Part of a small language model's weights: rotary positions.
MLP neurons of a small language model. Each row is named by its layer, matrix (up: input weights) and neuron, and shows model dimensions 48-175. Each number is 128 + 24 x the weight over its row's rms, rounded and kept within 0 to 255.
Before each neuron's rows, "fires on" lists the tokens most often at its 100 highest values on Wikipedia text that the model never trained on; "fires in" lists the words (lower case) most often at its 100 highest values on Wikipedia text that the model never trained on. A number after a token or word is its count.

fires on: " as" 92
fires in: "as" 93
L3.up318 [171 109 146  93  99  97 104  78 168 167 111 108 140 122 117 130  99 159 109 173 126 110 132 165 125  99 115 145 112 159 133 138 128 157 114 148 165 114 130 133  90  96 153 153 134 137 140 128 120 112 141 137 120 120 108 135 161  99 124 111 131  87 165 135 145  93 154 139 173 105  83 127 132 148 124 126 140 127 151 105 139 116 117 102 126 147 113 115 130 135 126 142 129 107 177 150 205  93 154 124 109 121 121  79 138 120  93 120  85 120 122  99 126 169 118 148 113 123 121  91 176 128 196 109 122 101 111 146]

fires on: " two" 36, " three" 17, " five" 6, " four" 5
fires in: "two" 43, "three" 19, "five" 6, "four" 5, "following" 4
L3.up559 [ 83  88 111 139 104 142 142 164 133 124 141 150 123 125  98 140  99 117 114 159 113 129 115  75 109 115  75 159 171 113 120 114 113 119  83  89 142 160 140 135 117  94 127 127 145  96 169 133 123 114  96 166 189 130 105 166 149 128 123 154 115 130 119 116 122 177 130 118 119 131 131 130 107 115 127 113 119 179 109 124  85 183 131 135 187 114 126  76 138 101 117 117 109 145  98 105 136  78 159 127  96 100 159 103 136 137 132 108 150 137 136 124 120 123  99 155 138 124 112 121 123 139 133 165 133 157 208  83]

fires on: " as" 73, "a" 5, "E" 4, " into" 4
fires in: "as" 72, "a" 5, "e" 4, "into" 4
L3.up1960 [132 131 131 132 101 135  90 129 172 130 133 123  76 136 145 146 142 181  98 128 120 110 181 106 153 147 101 155 125 135 119  77  98 157 142 129 188 157 110 164 145 152 109  97 152 150 154  98 108 131 141 107 168 119 150 133 130 162  94 124 180 129 117  85  78 140 121 137 137  79 131 119 136  90 136 142 156 110  91 100 151 177 169 130 123 120 145 150 138 135  96 176 117 138 133 161 123  98 134 143 144 120 103  96 130  97 106 120 102 147 121 146 149 166 121 140  99 149 144 149 122 105 142 135  98  94 136 128]

fires on: " 2" 29, " first" 10, "2" 9, "1" 5, " First" 4
fires in: "2" 33, "first" 14, "1" 5, "3" 4
L3.up284 [114 153 120 116 143 125 125  83 145 120  88 114 115 141 114  96  76 149 129 131 168 128  81  93 134 147 135 149 117 122 103 118 120 153 126 107 156  86 102 126 167 102 144  68 163 144 116  98 104 122 112 131 111 124  87 171 125 122  88 115 123 122 129 122 112 120 139 136 193 147 115 141 145 119 158 111 139 153 130 132 141 143 110 163 142 119 145 140 150 107 136 104 141 139 142 132 167 109 161 182 121 125 125 130 151 137 157 132 133 144 140 104  90 151 100 164 130 112 154 102 116 144 138 113 138 130 135 108]

fires on: "0" 33, "1" 15, "2" 10, "9" 6, "3" 4, "4" 4
fires in: "0" 31, "1" 15, "2" 9, "4" 4, "9" 4
L3.up1435 [146 144 137  84 127 108 103 154 161 119  81 149 104 137 101 153 104 140 122 159 129 103 126  93  86 232 186 156 144 127 118 151 164 111 112 107 149  97 112 140 143 155 113 105 157 138 143  87 122 119 166 130 104 130 117 136  96 126 115 131 166 117 130 116 164 161  90 150 127  78 134 123 126 109 135  86 128 140 125 118 128 131 106 200 147 204 132 116 177 112  99 133 104  83 124 177 135 124 144 146 154  99 119 126 112 109 153  97 118 133 103 128 150 122 138 136 142 131 146 166 141 135 126 149 110 116 134 103]

fires on: "2" 21, "1" 16, "6" 12, "8" 11, "7" 6, "08" 4
fires in: "2" 21, "1" 16, "6" 10, "8" 7, "7" 4, "08" 4
L3.up1052 [146  97 137  87 120 163 106 133 158 130 112 141 126 151 127 122 175 162  81 165 168 152 113  94 114 165 178 153 133 101 116 120 157 144 121  93 164 103 145 163 103 146 131 112 161 169 136 127 147  94 130 142 109 129 120 166 165 145 153 125 176 139 151 134 109 120 130 156 138 173 166 118 145  64 194  88 106 171 134 108 135 144 106 137 167 136 126 116 135 145  71 140 129 156 118 181 132 179 188 107 126 110  99  81 140 124 109 128 129 164 147 170 112  88 136 174 168 129 147 125 140 128 118 143 117 134 166 107]

fires on: " and" 79, "and" 10
fires in: "and" 82
L3.up1583 [132 147 101 121 102 129 112 137 125 151 112 126  93 146  97 162 166  90  65 120 120 142 127 163  97 132 111 174 125 122 124 102 121 149 142 114 170 169  84 101 126 136 142 132 134 124 168 163 136 149 152 137 136 159  90 114 134 107 120  97 113 121 147 115  85 148 137 156 126 155 111 110 118 121 121  83 138 134 129 131 160 144 141 128 151 107 133 129 145 118 142 147 136 113 157 141 163 127 170  93 112 107 141  95 137 125 113 109 121 144 119 137 116 155 107 124 165 131 199 157 156 123 113 149 120 150 149 107]

fires on: " of" 97
fires in: "of" 97
L3.up39 [110 139 127 133 104 117 123  79 118 115 132  93 105 120 132 104 130 118 125 115 141 152 124 106 120  96 113 145 119 146 133 128 157 126 143 165 136 100  87 109 122 123 174 123 154 102  90 146  95 155 105 106 166 109 139  90 125 177 105 126 120 105 125 113 104  82 125 153 148 109 108 135 131 169 143 119  99  62 130 140 176 136 163  88 115 155 123 146 125 149 103 145 173 152 170 154 106 114 158 109  78 112 144 137 162 124 136 126 141  78 133 131  93 122 163 160 121 116 160 123 173 142 124 144 151  95 135 139]

fires on: " It" 14, " since" 11, " until" 8, " its" 8, " from" 7, " is" 7
fires in: "it" 17, "since" 11, "until" 8, "its" 8, "is" 8, "from" 7
L3.up1604 [126 147 135 130 105 149 143  98  96  99 142 120 141 149 130  92  90 162 108 145 112 167 115 103  97 115 146 123 142 147 124 139  97 117  91 129 153 125 135 119 127 133 117 117 159 132 136 141 180 139 120 131 134 143 143 132 102 121 127 150  86  80 123 105 120 156 159  80  96  72  73 166  57 122 144 163 159 125 128 117 142 148 119 110 134 149 150  92 125 123 117 155  95 135 126 159 104 165 141 120 169 121 146  90 166 126 114 139 135 169 124 138 142 153 118 161 163 117  96 138 145 170 174 153 174  95 142 107]

fires on: " as" 26, " of" 25, " from" 18, " by" 7
fires in: "as" 26, "of" 25, "from" 18
L3.up1025 [152 142 128 104 121 154 122  62 108 146 120 135 170 125 110 118 130 131 127 132 124 168 116  97 102 150  99 143 135 126  94 101 141 113 129 150 116  83 113 133  87 155 138  76 128 129 105 149 115 142 102 174 164 121 104  76 101 148 142 181 106 104 142 119  99 136 166 146 117 107 108 115 120 133 164 137 146 145 116 147 155 149 145 166 160 156 138 115 140 157 133 125 131 120 116 102 128 146 142 153 123  75 167 131 137 102 124 106 131 130 135 141 156  90 163 118 169 105 133 110 108 170  97  88 130 105 142  79]

fires on: " and" 49, " he" 19, "st" 6, "h" 6
fires in: "and" 51, "he" 21
L3.up1511 [100 129 140 157  87 157 145 111 158 100 137  98 169 128 131  99 136 141 118 133 115 165  97  80 121 134  76 165 149 149  99 154 150 110 133 139  85 112  82 145 200 170 129 105 159 152 106 138 158 143 169 179 137 129 108 157 131 144 127  95 148  99 131 129 127 104 130 138 142 145  87 130 102 118 114 139 156 121 103 113 156 165 162 157 112 161  90 143 138 157  96 105  86 115 127 154 107 129 142 135 130 101 158  69 154 121  95  98 148 108 111 192 107 149 128 148 135 104 124  99 153 198 129 138 118 149 127  77]

fires on: "9" 16, " 5" 16, "7" 11, "6" 11, " 7" 8, " 4" 7
fires in: "5" 19, "7" 17, "6" 11, "9" 10, "4" 8, "8" 5
L3.up1603 [136  97 158 140  98 123 108 102 107 124 108 108 128 112 187 127 151 151 114 152 114 133 127 130 154 155 142 126 141 145 132 131 141 165  94  84 166 120 114 104 101 108 128 123 140  66 138 109 104 134 107 139 157 116 118 140 153  86 108 174 116 101 185 107  99 119 109 148 162 143 127 208 161 138 119 118 111 145 158 134 148 128 112 123 142 116 150  88 141  98 105 155 114 108 102 182 163 136 154 148 131  72 145 120  87 144  97 109 115 103 136 153 105 116 151 121 136 115 129 166 184 181 125 133 127 142 154  75]

fires on: " first" 42, "ified" 8
fires in: "first" 42, "certified" 8
L3.up578 [165 137 123 109 108  93 125  96  97 135 120 120 135 115 122 135 127 145  61 137 149 129 129 136 117 126 131 147 181 136 161 119 130 153 110 156 132 128 144 114 137 156 168  79 105 177 128 116 141  89 124 156 138 134 136 109 139 120  95 115  96 134 121 170 124 148 129 155 133 130 126 152 157 119 156 108 129 104  81 112 134 124 151 127 128 175 140 146  80 139 136 124 122  77 118 147 150  86 123 140  96 105  94 138 155 140 144 124  98 104 146 159 132 116 105 126 156 124 149 132 103 116 165 142 119 141 101 163]

fires on: " United" 40, " New" 11, " North" 7, "il" 5, " Central" 5
fires in: "united" 42, "new" 10, "north" 6, "central" 5, "american" 4, "eastern" 4
L3.up619 [118 130 168  64 115 143 162 142 143 146 141 110 109 134 114 104 120 169 103  96 119 134 140 147 189 112 147 133 154  82 157 123 164 139  98  91 145 131  83 110 128 121 131 143 159 128 145 148 126 160 125 118 131 163 135 106 115 116 139 126 129 125 151 188  72 120 162 121 176 121 116 136 154 125 129 124 125 136 101 128 162 136 137 146 133 129 153 164 142 123 133 144 112 110 123  98 124 151 136 155 124 136 147 122 150 123 105  59 122 117 150 132 118  95 102 130 147 123 120 112 140 109 146 128 132 131 147 131]

fires on: " National" 16, " of" 11, "ific" 10, " a" 10, " as" 9, " an" 5
fires in: "national" 16, "of" 11, "scientific" 10, "a" 10, "as" 9
L3.up1407 [137 162 141 123 124 114 129  64 138  59 152 116 170 137  95  78 139 119  66 111 150 170 119 148 127 106 120 152 166 132 170 117 177 143 132 126 174 101 121  84 126 148 183  81 141 135 121 132  93 118 149 108 127 130 139 121 104 142 155 194 117 140 173 152 111 112  97 126 105  94 125 151 128 103 154 106 129 146 111 130 115  87 121 136 138 175 126 165 112 139 115 143 116 128 179 149 152  88 117 134 118 113 136 115 144 111 146 114 133 131 117 198  83 121 133 158 133 154 139 129 176 183 114 135 192 155 155  83]

fires on: " Company" 27, " of" 16, " that" 8, " company" 8, " joined" 7
fires in: "company" 35, "of" 16, "that" 8, "joined" 7
L3.up1681 [118 118 114 121 128 124 113  81 130 166 149 162 114 118 117 104 127 131 129 122 144 155 138 119 122 153 142 132 136 174 135 111 111 123 110 118 124 139 107 113  89 107 174 116 139 138 160 118 134 151 172 133 145 105 120 129 117 124 110 103 112 172 118 116 106 100 137 153 117 113  74 146 115 128 154 137 137 127 102  88 159 135 141 127 142 128 106 129 147 110 113  97 102  95 164 153 139 110 134 123 107 150 119  87 133 160 128 146 140 161 117 158 114 103 166 157 139 130 109 124 166 119 126 108 163 125 140  61]

fires on: " as" 47, "as" 8, " for" 6, " season" 6, " with" 5
fires in: "as" 50, "for" 6, "season" 6, "with" 5, "asst" 4
L3.up570 [125 147 125  90 145 113 126 100 107 100 145 132 129  90  84 149  95 190 151 141 122 175 131 147  84  94 131 111 128 164 109 169  99 145 114 122 114 133 123 161 104 140 136 117 140 129 155 133 133 138 134  83 125 150 135 130 134 146  96 146 159 123 139 149  89 151 157 123  83 104 160 162 131 124 104 110 152 146 131 166 101 125 148 117 163 169 141 115 138 106  76 169  99 160 154 136 151  94 166 142 159 153 130 132 153  98  61 158  94 149 142 109 116 131 132 121 148 152 129 149 129 124  89 154 150 118 104 104]

fires on: " of" 42, " da" 8, " du" 6, " de" 6, " e" 5, " la" 5
fires in: "of" 42, "da" 8, "du" 5, "de" 5, "la" 4, "für" 4
L3.up2061 [165 140 104 127 153 123 183  94 141 134 114 102 133 140 129 108 113 124 115 105  82 164 117  90 110 138 102 133 189 150 135 154 127 121 142 122 124 142 143 149 112 124  98 124 103 147 127 145 106 160 118  98 129 152 134 153 158 151  93 128 148 103 137 136  65  85 148 124 146 101 162 164  84 120 133 135 127 109 126 146 123 108 128 154 131 178 122 106 152 119 114 153 124 152 144 134 148  80 105 135 130 115 168  99 189 133  90  92  84 155 142 116 146 138 106 172 129 137 151 135 132 138 164 119 162 119 186 112]

fires on: " of" 44, " for" 14, "ing" 6
fires in: "of" 44, "for" 13, "signing" 4
L3.up2285 [159 104 122 145 117 117 111  84 130  96 131  63 136 137 134  69  81 120 151 121 165 161 122  62 135 142 113 147 176 161 142 140 157 152  84 168 108 122 100 176 113 116 128 102 163 137 103 124 158 160 128 130 146 121  98 129 108  93 107 144 127 151 157 124 107  99 130 108 107 124 102 138 126 163 154 110 103 115  97 127 158 144 103 102 151 121  78 154 156 111  78 164 143 128 139 165 114 123 133 176 117 116 132 120 121  98  93  96 142 161 146 151 132 112 135 172 118 157 154 159 139 120 119 119 102 109 150  88]

fires on: " and" 50, "it" 5
fires in: "and" 50, "of" 4, "fenerbahçe" 4
L3.up842 [ 98 169 129  86  87 110 134 154 110  82 120 118 107 126 114  88 120 153 105 140 118 102 121 138 104 133 119 161 148 172 125 109 172 158 134 120 150 137 103 134 112 144 160 166 123 104 170 121 145 141 126  84 136 107 129 101 160 132 100 143 155 168 168 128  87 116 111 152 135 107 154 130 122 133 157 107 114 150 115  98  92 128 153 127 130 141 120 130 119 160 107 147 127 103 113 177 111 116 165 118  79 111 126 149 132 113 149 137  92 152 149 139 108 146  86 110 103 111 129 199 167 157 129 144 160 101 134 152]

fires on: " which" 27, " with" 19, " also" 8, " as" 4, " Pld" 4
fires in: "which" 27, "with" 19, "also" 8, "as" 4, "pld" 4
L3.up1258 [142 189 128 118 150 158 176  98 148 140 150 123 147 119 128 117 103  97 109 152 175 124 101 134 104 104 112 151 126 154 119 137 172 118 136 115 176 123 136 128 131 115 170 121 106 143 155 153 125 160 121  79 124 154  87 132 121 109 105 148 166 152 139 103 136 114  98 112 108 137 121 152 110 128 166 123 123 130 109 112 142 165 163 103 139 146 116 108  92 137  97 142 137 147 126 169 106 122 126 140 166 105 132 120 157  98 142  88 117 158 152 129 120 106  63 170 111 108 137 134 124 118 110 142 201  66 120  94]